config = dict(
    norm='layernorm',
    norm_eps=1e-06,
    rope_fraction=1.0,
    attn_scale=0.125,
    bias='all',
    parallel_block=False,
    init='trunc',
    beta2=0.95,
    warmup_steps=269,
    schedule='cos',
    final_lr_fraction=0.1,
    batch_tokens=32768,
    seq_len=256,
    train_tokens=285300000,
)
MLP neurons of a small language model. Each row is named by its layer, matrix (down: output weights) and neuron, and shows model dimensions 16-207. Each number is 500 + 25 x the weight over its row's rms, rounded and kept within 0 to 999. Numbers have three digits each. A neuron's up and down rows have the sign that makes its largest values positive.
Before each neuron's rows, "fires before" lists the tokens most often just after its 100 highest values on Wikipedia text that the model never trained on.

fires before: "ed", "it", "ition", "d", "g", "es"
L9.down42:505497446562493516472466553554450525499501441484523504562493539470478515529521498451520478478469495475527489562529506536492509480474473528492510489494492509523488494530513519514512494499515457499488499507494470487480486531536526495525542503532520530459475501479465534501504510491513491529505498497486480510489473519476512488488523471535510462507517512513510497538546462531518490445487501531507482496520470444471473537497506541491476455514499486533496483492528516492492516505512486475487507506472509513469516502474511489538490474516457450512512473486487513523538475483494509500

fires before: " ", " in", "y", "ic", " of"
L2.down246:504501492493492462479541518491537481490529475527562488510472458506472525452521462501519502530510490454487505472467495495498472523486518473531480469526529473500486447511526492525495492464490490512516505490532494483476484492506490545562516491470498468515541524506491481479469485512510503482517541501493482497459502506511461476468468497493470511481492527498500462497482488540450492555494507529522483548544501488520498510512506513516528540528479480528502538472501494513500486481473513510477524482527509503509562541457429492541522488515489504528470496546497455497493519474475473484

fires before: "',", ".", "′", "°"
L9.down338:525515512461528498507503529532495505527473473478531480484545514483484506483519491528514491546539479512494516475488506497490503467487527485490471499513506417492480481506519494467509538526545489493490467472476498521516481482487478501492513464484485526558513476447478534462524496490481547513459467502482511478519497501536478436513514441477510547538458525558498485532491506454494553490469499506502505529505534497514494481502517481498519490496478490495501535501495497499492517482496533457489519472521480506455521512507487551485471542524495496498487510526449538495498491536460495514

fires before: "v", "p", "f", "ve", "pt"
L10.down159:496462491494496451560518492498569444503428522510520494536501498466504553503466499513549482481503497523530455470541496494494521487541485486486522499499512488477532474507492492490517467512506494502476493505497519545474536500457531525508538469536522489489495496539553498489480512550452498456466465515501538501497454532514517504537470495504487461484509501474471488461502505560503482481495525519490512516485507462519497518472514549490519517478501502496517495487522491487530477475519465509499465496466532513491492522481541496506506542506478516516505528491448462500505482493510517499

fires before: "o", "u", "er", "ur", "ar", "a"
L9.down280:493489506492470511515475485481474496514463507484508505492496504509533513487524461475523511512501471516521457474625512459538483492482479484525554492463472522524505470498473496523458490511487523517505514506466489514502488481498523465488509556479514523558471522510464492490524506497508455529494547506509486457525510509479512500478502503543492524508515515512563458501508490537518447475528485491489497521469488526469492520479537507464512476509496510475477513491514498489488498474540518460517495456483445494486517567521479498488514514469495467455530520495517530499494446469480498518

fires before: " to", ",", ":", " of", "al"
L8.down191:477521501469519539465498502491499447484506492485468495459499481526476534528487450501490509489491527481506504515480528513447510538484472490465499485540506509521498484543504476523490530498500535537510539518538489504522519521518535477505473483570487469440498503517481525505459502481475551475538509480501523483519479485465508522534490483530456489499521512496458509504488490445485493494501510482443535560479507538475499543510504490485506497522512544525487483492510528473488578521490456497524492468495482475479530495532538520449495478513505512478521466465514479473461494499513500501

fires before: ",", ".", " of", " and", " in"
L9.down334:470486500489476464513495498505496533530526543528520490488519501464513514496506517451503502495537490479499485469528511508489470483471518515498531531466517535476460534527514454524538493501474513504522481531556493496464522505533523483446491481480480533474515524499465536450525494512547513487548501507526507508468478484443491463492482522494510491474501500459528515520511462504538475502484506488480511492517459530507502500535478490541452464497478508486502510479465481499450478484540539490508457553518529505464526502499502473521512535437443527493496470514521494469516486496473511488

fires before: ";", " |", "aced", "y", "an", "."
L9.down517:510497509508485485467485556499545511503467421488518511497515513498520477521485506498504476510505500528493524556487435520498510514460506547475507511486485508496518478523504471513495541516531530482484501457503505472492489473507466493517478500495444511480483501501469513417500534507441535503468515529491486500495492506522507520480505508487537493541481491482508495458568546537485503500527504461512496522550509400500507479540503506525518522484462497461478471532481528492503498504496503537505489535504516494485508527463511488542507470500496518505476515516477505515502505522504531516

fires before: " He", " In", " The", " It", " D"
L2.down292:516486464507527508490556513505456497510497480505515482478540479549488527507515503471495480533477509501539468461472497480465490481489503525530470499513533491499473505491484524540508512477499482512517513466477513502501510481535490519490466482510489499533476511524532504466493528534485518499522500525539480502509516551491500521488479507525546454476526462529539494452469483508453526487517467449473483518478480527480509494467522476488510475487468474468500425458508496512558507570533468498496519495510530512475512514484465494464489490532502513517512507525524484472451501481481502517